From a checkpoint of a small transformer trained on Wikipedia.
Training: a variant of Muon for these matrices, 472M tokens, 7198 steps.
MLP neurons of a small language model. Each row is named by its layer, matrix (gate and up: input weights; down: output weights) and neuron, and shows model dimensions 64-255. Each number is 500 + 25 x the weight over its row's rms, rounded and kept within 0 to 999. Numbers have three digits each. A neuron's up and down rows have the sign that makes its largest values positive.
After each neuron's rows, "fires before" lists the tokens most often just after its 100 highest values on Wikipedia text that the model never trained on. A number after a token or word is its count.

L8.gate470:502512507471510509486493532468507471491501502499514482495492475414498534510485514475449496493516511481520489467476548505468507501482492501533455453531529515500542471473494494525485513510518536536513477520509522484524490536498461489565514521502523489524486505477509533477499545512510498456500482492464519492517505509502476531479461523504501524546498465498484536459478552502528456503514526516503523504502515544528528510541479515525518455499533507493483489472520542445535533506522516504513497516525533507514481549490483515511465490498515550557506498490496530498495521498505504498
L8.up470:510522510490526479497527533469511505455495524512498532483508511485486486524503526452482488458494472498537538520495486530537514519492511484508476512505513544503484536534527519489485460512476500492507489509514504503508472525487530460503536520510496514538493461513486488490547511502460533515492534491512478512489512501459475536519489486539479476501511480496511516466516441487525507529488517505514495564488463490493474498479484496500545490504515522535505488518470477502475489506508511546506481553450489502515492478537488462465498447471487544453527509477525494508477476501496552551
L8.down470:490484513492438500484498508448502477494487534540541480485478478476506517487503520482438480508522490466486494483471497508526503551506473547506486520499530530522478460476474502493548464518499510508478452467515453494491507498564439502517520531493479462502538506502496506505497542505485505496512480503504497519514488512444482477482481495515486508541554497522505540494508495516494491501518505522545508530506510547492502490507514516458464548564496499525531508454509482505529496498521544531532472534452527533468520499521509498560470504481467515512495460508494462525500523553466515470
fires before: "\n" 17, " of" 16, "," 10, "s" 7, " and" 6, "t" 6

L13.gate156:533490500482509504519451472510500530525470528503486483517497521543469484503517496516499509476512538485471536461491469505524482485496521518471523501520481444504514514503495521490474491487483468492533446463455508495500513518532499519523518478501444506482515492447474462532482517493499473552505493472486514480456449526517531492509480508520503517502525474534504561497492458508494501521467529535506495493456547499482483539477557458458494488497538485501496522484493559462471555517501526516486477513509502466509533494526509508504520513445516525468483532476474516504487518481476473507
L13.up156:515499502517424502495475524503484557524521510462503533545500502486451504501513502561499491490488510455503511444498526527534514519489510487511522467475486521481519535527520559507499451499513485530508520518522500545528484513509529530497517467550487474521505495494500466502468504513499494512516464470491536501439438481539519471502505493483503515495540494499481508511505484470503453478492554477485508521505575461492499509489510490497492484463554545475474500509544488451521522513507573512480504541540491496501489499558510494490524501493488495507512493539455533520512522514492481517
L13.down156:531548511478507486520440500492486497479505504469530528540515509505484567525467436506485493479481519480465483513471532509511504496481506519575507512483487515485489502522520509508493502466495494518491490507531550478523510508494477486541491506501517536497495523492519500518497487465462528484542517525515524503513480478472496468513514504484450450534467497535476509508536529516509453528485496523519528532477501493531499564508544501473485482520495513492494497516534515495519506495526526521530507547513486520527515487522472536494521499468546474488509521441491496548501540489525500485
fires before: "es" 32, "ed" 26, "s" 14, "e" 8, "ing" 7

L9.gate577:498501471508493496501478513498452481510490527491517499497481498498500493479480469538554493501522503476499469452525498503500502523530486514491484474484530539449463454495524535504469508531526524513476551512522541528464465480549469510494506514478506517495488506492494472491514534475488513514502463516495520490493480521484508526496489475567471490507506489469490524505490503547473471499535470481527513499528489546527500523559503492524508480497465480534489492483469438461503532564493462483507501470506457486482514468540517503529527544531522532505493496478480479487499552496471454500
L9.up577:499477475489500489525439523537463512492446494512517480506521526557515491544509456495464498481538494515509508517494472515495508492510530472477517484508460504478487479505495521469509492501450498571472512516509483521501491510504490476502531486498494514527525476491468497522504476490531533495499516474491526484489485528535538494503531460503537488496500493483486486536483489502521460502502514521504484502468544529474523477565497514469547517497522489503428513569483478510477533467490493501498509482519462479482463441490540522510488507514481476465520461498543526498494440470497499491
L9.down577:530524492494510524530499521523508485526519464530514501511463534541490486504461492498530464479460532453537517535531507503487529506493484512501468495508488511491488499464510488485480483494548479458513476471534477519485554523511453480482516508479507516500505480523538481501437472495470490514519462543526512494439481493479478483478569469524483471507519518484515493505501447479489492465488453483488497493479538499495506459547490506486491492443440489451508502551540494493479508491516480546503544502550460467505503513506491497514502568501465531513511513477453502531526514487557475492
fires before: "ing" 32, "ed" 30, "s" 10, "ative" 4, "ment" 4

L11.gate399:518470487470530494495497534516468484542501466467482508472459563517520509552471483476518503498491483464496536519510509493510466525523497512515507474501485525541550467516471473483538482459553494461512522502480525516519491501488475489480545502507519525511502510486500515496440495512467533486482468483536503486533542493506528524495525477526475495530507508464464445496489508539527456487499500535454519503484502522530515527522481530502467487538493479507488483513507497497443458457484493532488572475497523517523477430516509516505559451494509508514456512492499508490467496518524483514
L11.up399:508525501437498485562509518458460523507498485479507525454488503471514459514482506529526494468473529502490528531510524460471507469501509515489495495439514533532487482540493497519454523490472493519504487481492540531494463489487534505518541477492459463502473438521520500496553534513512489487486525527492535502498516490563488514521515505497466445500505492521487531455501531511503496508472509484522488440510489500512420475495498499500507492506517482480529519468462529499492454508495502518526524478488481492452542479524520506477525507474542501516469517469505502506437544463508480472
L11.down399:525535544542491529519468488517492503515512494457514491478518527529505442484523535515487562472492508506493517485514530476453478499552512490462546548465508530504518503504468523494527513486487483484488511471490476469530499547525532484506516437513457450524521496530507501551508472512506483511511526475518540492525562497466504488502520482501493513494513515506539526520532476482482509523515503497488517524462548521527430504466461535501534538529525466474490508492507510508476550482513497531496504493516443492497517475524508532481469473512557493490465503524499513490507457442541448493
fires before: "es" 31, "e" 28, "ed" 17, "ing" 5, "m" 5

L13.gate143:535472499458520501466485510495470487508459513491518511508480475516499491550503502489489476504515506466447520481495484498538494504513485530532494477493525512508512475473455515484471505464469481526500488497505443516457425489454486479525524461487433500481518542565546529505516530540499527479454461504529486481495524459543498519503477480520476495481524504486501549495516534487482496484475528533502498501525497503527505506500472482495473464503504466482476502537512524477524511483490516472485543488497546494533511460469495509520458513473497510525548476467450524497456528458497481531
L13.up143:491458511469557490525457539524487486510514483524486503525481503483502508506504507509515539466483458453512509515505514447493512510509488507511476462475473534444463488529469476493525473494517568509536497488486562473476524485494477472538533497464474504534495553480519454485510485473533477485486484525516511492505496509503486504502542468509486493470510450491440532515474495508496526497496473531477476500471492495544496471496518501493488515523485487509514466526511453475507488515505485452503524491500483480470546481488526512493509507501515518438485528529528532489437454465502499507
L13.down143:471482504496542490525500519505528483513516491498487537502462493513516507501573533547457491522526541472464513506508525520542458501538479484496507538497476510480483483491487502522501539521499492495526538525472461521493491485500475513493510473499482515493510515527529416503476488540486537462482462522517477520470442508499503487477496496449490518503516526493503537509504498511493468468518538516489481455476511521536483503516506497497476467545472482502506473477528493484511511504482527501495498508466461482489537512482540478525490472486550497479529549454500521498485490443461453513
fires before: "es" 28, "e" 22, "le" 8, "o" 5, "ing" 5

L3.gate551:528496517514522534495460516505482517474507516550505509482462483466499487510482534484487473502459505517470506463524487473480506479530479561475472471502484525497516502484502519502491446512522538510506535544521504483536474497444521558459508491510489501482482498492523530476534506505489481505455512506523496457501551491566511474516474500509474448453496554467463536478504513487489445497517494519515544526474484527501512435481515475496499512505491543527505524468500519500573475494511484482516466478467547489486517482496478465507558527521526527502439483487469524469471506494484525475
L3.up551:533471524495495529465501518505506500466507475512495509507501482488528496470502490470516501486496494543491466534467512471461539508492512542490545486471490551526569514473517550513505496540507536537534503510504469456503466505478494500498496494506472486485518481522490535463459507492531511484494537472528499517456528435480484457491520496477546495456539557451521475505524492526506470527468487527495521495487517492528496491506481485444497495503488483510477537511507518467510503534528470509483504514530522495489512446522484483499545530549518476506481521494469493460526496436508516499
L3.down551:498507508509520470491477474485473505483477502518508543543497482500447526484520520487450532494494528486507474540471504488485547487517493475469477473511540510550447470497502504467540511479489484531489479505487515467514527511510517498532526429511499502458500541491482557500506547521447516537494514477537503509544476518460480445542491537524491489518459491505513467539515478495484443523453489508447492450504532460504432500513473482471506530508482466490467500499512507476558499489516495501524498472518495503536505511510480489478488528487510524534503498500479527470493486529470522540
fires before: "\n" 22, " |" 14, " and" 6, ":" 5, "5" 4, "ific" 4

L13.gate68:505523506518504489474479497508467478520479499466500509522498471539524475474528494492467513534481510479523504561511501515495476516489470531522482505542470536487478473504508508464490463529455525551479493456504498451503501498494530546501470499471522489497513479492444515513528428482522525493448481490496483446499513504465533473461493524516520489479532532485488484471524509488495450524491504454506518499529493504505461517488510518491455536507533489529490471478487502524471493492511529518533499506542530504466527508522480484497520489503497528482456462530526515530502533501514527452
L13.up68:523502488500492512535485517502516518514525473530503487529485473501525508541482477521486485486506459499498498514477514518526498491524484514490500475521483508509479517491485495471523477530506515450529530513495520535485437523507485495457465453519459524532528528502516498540452538494473519492522504501511517469490471465496472458498457474502523517478492488508474495489483523493504485507533489540478486491489517504489483548513496478512526519508465497484446520544481458508561508507515496535476520533536508481519486505482535506502485544517530497517480516519481517453520537484515497497
L13.down68:506451506427507497486465525553511492536524491468518515464526465472524492510534484521484501499480552508528529483547498475486490479483504505522495505504499530517481539525438522498504497531482469531514508509524513540517516481539545503458523520498521501503493479494509517507518509539521513542513488485528471481476463475495507482506477503512470520515511483488450488491460513456485472518474536516496521495459479473490490497543495481492445513525439533508494472505472475471503460528476528517520497477514463456478497486496538509521505451481519489492505477485495473529533549505436544445
fires before: "ed" 39, "ing" 10, "end" 7, "resent" 4, "ur" 4, "p" 4

L8.gate500:518474487520478508517511488503476540520508488491520526496499516481507490503503516505549489485558503462493474473483514473497476424475541500503524558536450498505496499529507502506450512528474480484503515532530528493567499541487546513495527477470482467479510476507510506503502521510526493479497523516553490505479512532477508489500525497483502461547505484497493508491485511538505507541509527536479529543522493502545534552582514514523501494515523475558498489485470527494477465490530525484520485512524527503540502528462554514560481497490502498493482512524457506486471546460484506478
L8.up500:519499517505479482509442508507463504500517530552468542477466496477466483500536539504473497496539472512448461498493506486511476556420519492488505461462479522499476506481498503487467478534528503519499500470493511511537528535499491520523444505484501507465507494530492398498523497490490522497505488499517477457509495524503500487550484472547484493536472443508446448518485514523507511501510515526501506497477506518489435511515502506522586476512531478482512499512518484488513524513475468461486451472512502501484490513494527507495511526487473506453463472512534475454472511477487456470
L8.down500:454505513501528516512468487495506492530468505482509528513501482485531494488529455517498475529516487478532459450519494540503475489510526534474518503488491486566483515517467496491538514501521536535491506492477481515511528546488465509484506505491507561533500521506484490474496468493478483445489519489520489465546504487500477484499479578522488547449468503481471453501488489518510486472464441510487522526498520541483479489475507475502571475491478444488489495492540507485525556479479509481527443493476476485489513510514526472520521490520517513485506514454460511480516530465490537519
fires before: "ing" 24, "ed" 18, "s" 11, " the" 5

L8.gate149:465505515522491524505477506474532526485432529497468465531491503521520471472490504511475504459513519480475542474523416515497517471499498491484525555475514500515526535529489528558493493535477495516522522495481505469482510498468481514498482483493504532478512512474514506533550546443498544499515525451529516550509529515546485504488500491513495483527475509505484514495511507477490464517485486502463536496481483492486480527543537465496488533460527513513515470490466537513487480475509504491512529501447539466467523514483480497455499527468510498488537465483498489502540516489481523508
L8.up149:452535513538508526486485475484475484504481510461519510533481503491507527457457491496508506473533513469518470518510465477517501477492493502461509504433508528484531512506522498464510501501508526523497522489480481455491460514511548490525526506479513506531518501476507482475484486521521496524476544519510443480501432483510540498516513517481534497501478541490504532511521524515485478522526505461449446490456479520517516454528524520500526501482501538497505506534531476508506505516516519529530572482567492542510481557437476519510508520487495444515522530454473512485502524500492480540
L8.down149:493491498478511528555510477480507517495514589586461508529511461452468528473527495541498533505514514527462518542458443519470487462478459500469526502510495512514470508545440507524515473538537468518470481526519495472505498514543493504495534489463517497491484486479529480546481491481470524519491543485546512538489459464559493505500501463459473516493532498491487510531476507495501482505525480532460497458506516490538481534496500489510522495489550535494486475542474506470502504498490509521515525543484514514477475473488499484496530482533510489531506479521486501546491503544483511489
fires before: "," 58, " 202" 5, " 201" 4, " 200" 4

L12.gate322:479510486502483511523538523470510502520436524526463527528491511535483505464466479496499496524494537469486500489552517473507451495522508505536517479518489465489477501497463491497505529526489489516497473509504461492535510490515491502502533511509552473503476479525474479463497512488528513477492445487502518530492548431475476535492492470486476482503515516504513496521478483505530528543530496520503487552491485555528446474528498460478548535475529481565510516555532468478464490497531502513476521504486494474501514505484485485446494458552465509480505521515523516485485521493510507519
L12.up322:487492495498471515567492506505512485500482508515471489483491479524489492484498451541533506540511498478514502491551470513518523463525502480475522471433488485515462528471466486498510474529520513531447495527500461475547496480463479493516517465486494492490519512484482470497497522482507567456426527510494509503506511501504493475491538442504500440515514486483485447455507503521477510511497564491500490563481533546502460459518524486508507540468493477481497496513514513494541531469502439492493492519523494499488515521480498518486478530490481477493505492431488527471512487502519501499
L12.down322:495491493532513528494454459477507512506517519526495542506529443512486511509521510494466552477514486508492494494505487481489530505490501524515494531550485497502503507546506514499518502444479505506516564504506477467480499496503522488517536500532534522510549498461492524520475478465498514483519503454524509528546505489509519544523510503484478500512555532502531484490499529492476526523532522527551452518519503488506534485515510513489549481459460525506502491488525456499483548472501494507542491518517459525486520502493467500474506506540507511467455499459509478476498462534511515483
fires before: "," 41, "." 12, " and" 7, "\n" 5, " |" 4

L5.gate441:536510530500507452522505471450499541469517515511524477479527502543523545491467482504488513526511497458479486496498469503536468492479500458526528462503535516490512522484493558527518514457477473478525507519494546498563509511505473495524510540505493520517502545530476521479483488512491496489496507487525461563473502477527498449548492499543515480526482552493522511491526451510516503547455512504538524527495496482536490503539520483463549469460526478585528508512489525487480486506461468475484485501491532470495471509500514495506492514506498495521532544487491475537493496476522500490
L5.up441:487489460503473523497552497497490499464435524512478478516489485549500498522476490507497543506484503474465487512505486499503483531522514514508487531472495556491529476496480504516548505512515488507506552482529467499485463480560559524456494477479507536461483500504503482508481521514545547433531533499519495496499466511546540509573472489471499503513499455499518503507498529489494531523482476497486515501504512501460524483497513503542530465488526527465497492530462495493467508458465501536523464481488456505436522535499509509476497533540465494496521513538488497486469488536514494519
L5.down441:491466463518481495479465474495496492481487528479529565523451484528545514475528534522469500486500511516508467495507480492520496502493486485417540516492510509532484474505453520542512488474484487526521456513542461473491490437504527487482542473496518486484509492493549493575469479507495482502465513476503522505524481525571469497511481501472497506510506489492488518491480501486529529499500454504513476487487498498474542458521521473524501478462500518481485511516473507505461500535487483513548478522513474491486502504480501483447496493516463503518450483491498525485525501521494563509
fires before: " 201" 18, "," 12, " 200" 10, "ruary" 10, " |" 8, " 202" 8

L9.gate19:504514494463481522489449480508514492530461494508484498516524511491501484536534513493499522469508482467488495478513495474497496469523501545468509513486498512510507478492469543488521475466525498483481500507485468442484501491529493492516550537489464507520487479526511480494508474479499535515485520486486542529468522497497558501504537488534493505537528498507503495501464484512480480467493442547512482550520489498489492506487497517476475479543510495449519484465505518464510534503531509511441532493493478494524497458486504524532492506517487517477445469483488501514439498407539493516
L9.up19:504496503532545524524490519474505507514482488491492526501504554506509453489487454546476488457487498454482539478482463527477477476516556509499495492474481512494486485519519516516498523517486506516500496505454489502502504545513484485531500504536480521509511533495566474472476485492492531531498498519486526497467515493530569517517520441531496529549502503491496505505521511490532473502511523531526500541497510511504517523525461529512501452526539507517494512538488493503482517479468501468529564501509493496442531485491514505533503524485532490510482498488501512574494500474521445474
L9.down19:529559498499556515533494485487514516518481523508511532519475530519502505466481501529488467466544471482521486517489478524554437474499505473473495502487496502472440482502485515459515439461530502492471498487491429518518507475536448515513558510510485486539481474501504466516499492490499490493497513481556510539491472488482502520463502496510496522492506523490519497471500511497493493509507509515545511528502471524488546492492479502492493521500493478528489509519479523459516545529484495482497516510477508505506481511528492499506469506474477465466427518488519506548539510498506498467
fires before: "ed" 39, "ing" 14, "es" 12, "ment" 6, "er" 5

L10.gate55:555487459490486504475450510517490511466514458533544475500534447516480483481486502461509506471527510535463492476541509505485487517500477510498492485509499517466526481496466488490512506486478503492459473510470490509473479462542480501453550480515505492528507495482544488491481549482481465548479448500486523514477483511477485474502442513493447539473492495571463524490501520531520486495477470470470509474522511447468497515537530506533512497501517495505471513525496482507542496456490473539443509523471549496493482460479503515500518521484478499519515501479513503489491493495520482502
L10.up55:541478490482488523477469495475489499454472483499465447502480512494489520507494484463524545475522479567481463515512475489498511518499489507530521539460527501503510490507527520515521468496485513450516462530502496485521505515552465511483478496502543475529501489483511488514539538522464529525547512542453482497465572479486519518524452522492504468493507512494451492503493468467495519497477459539497536524488472496492528491516520529449484511478520487483492490484503531494532488510540458476473439541508493496475493466535538469550522531511464508504496476488544475456510540498502536491
L10.down55:529494437529460511500518522448452481502475531546479507504474507507482503460517538473496485478503491501518506503467503489493512496499517532494464463476509528498504494495512507537481487535511497511496492498515480483506510505568519523439474515470427491517470537465526518511483545519495475504438532523536555499509508514521492498485471473491513481479503504532513487553504524516511508493507476505471547542526527486481523479469479512505490511459533509580509525482445527524497515507481488468470506536488461463494486520490543488519468480524505495534523479494470478474504535566505505492
fires before: ":" 50, " |" 13, " of" 7, " the" 5

L4.gate1:511512533480482526467480509514534530467495497498520502499516470502523512512457470483450480504517479467455487483493441435475533502508485506493477499465515488514493526549549520514502469471499489435457499482523517547541502490552546518478512491473477526520515472500448494512517461512517473540492508536505462487499537508551496472516501530542445469485507462526506477522515468500501472510482521474504522520501497525493499493465466475447490465498514535542528526526516447486533477489536481492478480530502473489486481528470540486501499466514474541484506537487500484500527540461495513534
L4.up1:524499528514510509452470515537487533522491462444500511536492487512500483533561472486488488528493493489519488533508460476457533517485515548491511510498502550502494506485500471498509500481496499460483484474490496515486486511471533485490494534519485532520518504524467505491508555520483508511478533497468529484425476496490519481511503490513470498498509534521504474488481491473515511537553475444507543462512516470510477480501517488466487467512533495495533540542486513479555486524472500506443478498527515538500475549442549501502506519468530521492486503539485473466502516509477463482
L4.down1:484514487503550520437461494528500482477501464483477480523515502467526511477501455495526509493501485497462501524563518470487485511508488499499509480504504516518491481497507493492496495491471488489480480475499474549504480506487516510522473544497497513481535492509491463482500514476487491565493508506448518554483530502518524484552522495535410507519460494490490478507519490464543510553507461476509522505503466525491498483492512480462525483505509486489516520516490514530528462526492485512493500516545478508493455516479512454526514484437540497433503524567459475490537558471504448495
fires before: "\n" 33, "st" 12, "ial" 11, "ies" 9, "ific" 4, "nd" 4

L5.gate353:509478547475476554497495477476498490509477510546498514465476477505512541513516469524527462526467488512453513483474484496519518497447497497546491513482494478514525422468529498470444495480515515485507511490493535485498488511520523498488489483503459540511564507473482484488507489519493510514517493499425521507485486465506531457518501518507450524518482471518478498487501507500527488532500489477509511496534509495484517469508524506481450459470535499523499530531487510469525496546466535497522510483473536499530542506459513505477479536483495505537483509499514532498528518501497466503
L5.up353:483514501435441480463482478507519530493470540535509472515497524467547514499527474523524460507506480486465491471532518517474509513492517471553513509444506479507492528504463484520488486461489473479484499491510451515476458557483483515519490516515496500521516480501487518512514518518453488525525467477499520512486464503491553489462475522515480478465514490494470517493501500421476486508493476461469501498497475518519498428447533480463509499454511535484463463484474449499531513503514504514494515513512507486448481527511518519486473492508500475471526503466479473497497539518511521445
L5.down353:510509508547518511498509476465483512480496503498541523482547461497537552488497473521468459481496468486467489520506510463487504505513492538494538475503497515476494532524480501501496474469460499507521474504473464517513496490467479494483493548503487533474496529518470471514466500488496471509501508503465498529552518484517503485511493484479516492495504501523495458481506500484510465522530490485497506508490463465470466523464452493480502508504512453468524519469494565520572506517489474533472493537506506446493518516481501505548525512457524502484461517538454464536566498476470526552
fires before: "ial" 17, "ies" 15, "oy" 9, "er" 5, "ific" 5, "if" 4

L10.gate523:502513478520505517450514438499523484535476523455520492521503498522505537519516482453497520439506518497510469500513510466484510478505498471469483473521485515490515499535486513516493504495515490571500467480525446487508524496441463472481495528491463508534465537484507514491493504531520470530540475501476508482497517521511547523469465528536513504516458519506496472477499487487508460512495446486529546504485508504522514523511518491470494521502493504479584538500475519524470468518469505474552537475504498493424520517506532491487478487563528491507472483526495512536498510440479490518
L10.up523:544524485480513522515500475487515522534462491532495556497476485438497488499509512485541511524464488493516527480519515497537504520458474439522517496517537466512472526534478519537500499503507538500486501498476462499477459520447512506481489507486455513536511473499516423480513461539499507505486544536532463535479551537507490520490500529524503529555530504487492510518515486511454503512452505542484534493499510469518521521507513523474460477553515508456525487504481507510522556469463512452515578526518503470492508478518519539520542475508477507522526487497464520477487526501538465529
L10.down523:517516492508511495496469493486481489515501493458510514522493536521511487511499494516517476507516470450492495482518482495518500471474483526525455513488511513528485477522468557526512514505460530534524527472463451477488545478472448455516521586501521492542506528539566463475468537484485460507498498506536518471489523493492531509462474497525502512520504535465464512507482498503463515458444507535552507514465526524525458499512480486478525494509506492472486539493479496531465508477454512484493503489488496465503501540514529529478467475512518505499506520439493516513470504497496479498
fires before: "es" 32, "n" 13, "ed" 10, "ment" 8

L11.gate165:530515477467440458515550451511533570479488484452495498519552470489474527513483486511521516504468500500491488531490478493464505450472500477433522503518534518526500540496489504474542512502530526502486516497483457509477502525491486498506539466526529497514526487524510519484522539502515514555475469515517489523504474497513507498488508488486514491519488490471448488519514550470497473546493508511495474536477512517512467514502526503542458494494489522509493532466512506485469518526509526480511478448485479525497543517491561495470508500506478517530486487524464460499528496529464454540
L11.up165:486546537519472543490497478483470488480491492507478509500509447497519529514459489533414497509512488512480481480473509509496467520525513534486481519496530556497475518511491517513541478474507489507550529443540494509507504549522515481508473503520515522465528485484508497531440500494492545558512471506451511540523493467508469526471526531497515442496483515498497501516469499452528487484479463517502506501496497525524463514541490522524469496490533494557470492512489473504529501514507519495511500498509497486516485482480524528515493533513522469491515466532476476524488498515524509493
L11.down165:534507495495473531516481534543477500545507469511520533479516471485487492478470495535503538499455484474507506484475498528551516501480429467476549528518503435487557506470519506473512448482557505492501470520525483520510505510471470496518539482467545490513500499515473471507469519490486482517475528495503472487441493517535500475468467498469518499481464502504491471520507497483507519528498500486497511514497501520492480484499480494535531521538448486455529515470489497467475548519476504479499514477551488544471514507501483478568470538506498503503470507473486524459531494489473515493
fires before: " the" 47, "eral" 7

L12.gate199:505548475519507498522499481527476485511513531478510467516479454498474471519462476476501505505475517502502464516516523509522506485481523512517477581501473471470526471486499457481493497512540486508509537467459521533494473483507501482490513473496536487497483474448502473517459503475501461488513480499488512490493528555426474485519502508504449509474475488472510486520485495501490502473519503476502497502472502491484520554508528471552495526496503504519467526506539537504497543485511491557512517519520501514501495477547519475487509507490466504503456537513568516524528512480514477451
L12.up199:503516522482469509502524519534517493499506523531523483491541482516520480510458496518476504529526554470532448522470512519531546512493463500500487480510497481494482475503486541455529487497523455457512469508517506481507445519514500540510470472565481518497526506489477498517476504483495485524480520482496520489474465498509508482505498468498496540489522516535478508513509507499529501497496562499489522555462492462442501473458537572507505508521485524487525446497474529533516456507522535542455494530493481467534511473500490479494520529464454516528471536501527558475515531528525489504
L12.down199:514510491493505503505493518519499504470508512511497497509532506531494544501465521479504530506513516479456506504476555461528516499495455500486466474482508521499495478474458527468532497507510506526517534458489487504481506478488455509507477510504482508513527550471502499447522492504485509514517498490468487506521570516508541488501499502444505551491537510522442509521503504471495437502557536526485501524514524475537511486523493502464530483495524488513518497492519505516554509452489495511525470535481515544468516458528523482498508505437494489504530516524495506485502488548491506530
fires before: " as" 35, "ing" 6, "ed" 5, " by" 4, "orn" 4, "r" 4

L10.gate606:488474466503499529444500508525484491503474493455500513528468452453551496484507473497458500516508493515474493492539465493525470583475507516526500512508502535515509508515474523529482512498494469489505501485508522514458451525508478508493486509511539497507503506517481533473515463486522494502505499496458515469478526484471475507482524489481537496524496529487481525473530536534475459489527518466503474480477521522502496527526484490508499472498486511502500531493542495542490520476510514534456502480540495501546511490520477503507486510500532526518523476499504459500482532460476481472
L10.up606:493548518512485488488505497550477521502482521478525479517510505457523509486485496467458531468486460506451469437462515554520460489515492506516512518487503493486485478476473500485500515551453483485476490521543547495547499494513439530493492504508493549487505505538505494532492533516474463492491511509516508518457541488503503531528473485526489514488529537527449504485498478489490447519511551456498470470474502477465483507537505509523543493504509462470530539542508531505549517501487467485515505455476532517518488461547503496517512473495544466480470512501520526492487532480524503474
L10.down606:553500502523459494477496539502479488488576484490493516483490496486532501500487495533459516490481524469515506532487494506526448532487497503527485514518489546519499476521521472510475538498482552477487519512528512521497493525483505541491480473504562499527497483511519464557467519511497496509519492475518511519487508505526481451526514485492476459499502531535511497528502505510516507497493510515469485482525516502501495497493505530453473533486515484540515482529541533542552466481545522501507492480551477482499454479538505485438498515486473508480453455496480425473521479514548466486
fires before: "ed" 30, "u" 18, "or" 8, "ag" 6, "ing" 5

L8.gate211:500462548509515506518517501514507495531515485501509498490508491511481504495513481512501487490520480499511470523469520544460506499499512502540467490494493480466500459518560508505478499481490438531527550511521510487504546492499507520502457512514452483510531499487514544470500489491512530538561523504502510483458490512511532508470445541562457495528496457522478526496491475502531503490502516483473495484518475436491521516489495480511506476510511459534489518499493515481519515477449481521494514549513520522471467499476517458492520501523482520552483484495555502502480513486490524500
L8.up211:507535504477501478436505501517496517498498483473498498504519487546498506511513487483537477498465529483488473527516492512450458498531516463491499480463504494524541475527498472482480501535478479505571455495511486515546531513534491470514507468546547511506536431507494556516495528483494484540496517513519477492543475498505497493508470457517509499477490496502543531546506499543464480571488514456477493493484493488496518483497484478469503470482490496535519528512545508497526495480458496480475488510485506496556545547546511470458490543528507516528546476484516471477490454483512495493
L8.down211:477527500526492503492507479483471474523496519496539457529466532548473487485485539483490460486543491490504518543472513491482507505547511471468529506472498466481516483494475491510499497463495490455517515488524477530532478525533489493551498495534536510517505532519508536500517477526426537544557512532548531484460552519504514459499531486484483531499483498518556487491487514483505518480522536493487527521504495441488479510502452528499467483494500456492518518456472482488528504462547496474508505534493460514540527525483481512464497514503476495498536463486466526481523520527509495506
fires before: "\n" 42, "or" 7, "el" 6, ":" 5, "ine" 4, "ain" 4

L13.gate565:491487473476440490472521511458503522495481539517494453504469513451513499523483544498505471513493507471536518511484456476458476510501477476473492465528493552511525544533442532504476518494458516515470521493537535474505509499488541475524509513540469493467532493525505500473506528508482506487452471503537488483515522509473501529520492459497501516517522504533503462518543553440480507522500479524430444522518506497495468544515502493495519508479461539504492485478492452478549444493538549512538508507513518496499495466461486510488515531525537474515492482469548475509492530503490509513
L13.up565:489477496480484539517535484510499498476469551489498496449446518468524467497468511484530508547483507498493497543489514540473483510493532525511469515503505526492493516505499501506483487540491473528505458498456554528525489438491514502502527529506535448518481520565508496495476503511443530532493552494503494491485549542471537495530494481515449523516481500483484523510471508498483480512488497498486517540452470493490454548522516539525491484516456460464513550532520512537508484473512493505526502578512484512487551525535524486462521492482469456514477523492524519521498473480490506501
L13.down565:500487489497496519498508496495487460502509498478499470479494526501500510491558556480503518511483495500503466510466504528428469517491506510490483536501533519478530531492487527483493534484458479591463462477474499507503507516504522490525503533515507488503519501563498508492503504495447478524493486485507492486590489492491473480481543536553526467495454550482497486477453441487542543491546530489479506538513532506504472506499530483511528489489509482506459495487536517508513468519501490514510524521511501543484499538479521454513502501504515501506482486480491501498517478469464466535
fires before: " with" 21, "op" 20, "s" 13, " the" 5, " to" 5, "t" 4

L9.gate502:489437532514455482503498467467487477501484518522502509512536518528551470517513479514499497493508488528481499507515520501492485470521495506479463511513522544490504500500510471463532503548523462515495536477504497499493478525486513487492529506568506483509499467484538417516523544494539506489461540519494517474438493553477478515495473512500526471493507498488459505518479499523509466542502507510518518503500472468545500472535508522532489462488489477537459511498549490492478530487518502487525487498495465521551447484429518487497478463524501486534511501530481485519497498487508533490
L9.up502:501466496504487478477538499498465471512487462461490458508503488496482491483539461518562498514512500487523484497499501473525525517502521492537527493517478451474488479506452527513508511518472514502502489482536482505513496522534508510480468492451524480477489439493491550490533523483488521471471546558499449513504515546529555457537467536504497480475510431472546497441496497524521491524458493493462521515477517519494495502479480506502502511511505500510477481500544527518482489467536520505483532497476499502475478496502484495504519501502527490474535471481491496455526527512532509525
L9.down502:440467489540458479494507478522499458491521497536504480496501520531474484512544531539439488486473524491505473448462510419522527515517497520483503486458459511495499470402505502489530475507477530524538484503499481515476503519489494501475493497482506518511493518479505503531515538512499518507494502529491476531522484542485499499484464490422493471480501482510515523510515523471496520514430479539484510497466512495519520491510524487508538472505540487519513534491473525496501470485513521511470517507493500495518514495481529494486529464548486525503543488475495554494504517499517474478
fires before: ":" 49, "F" 4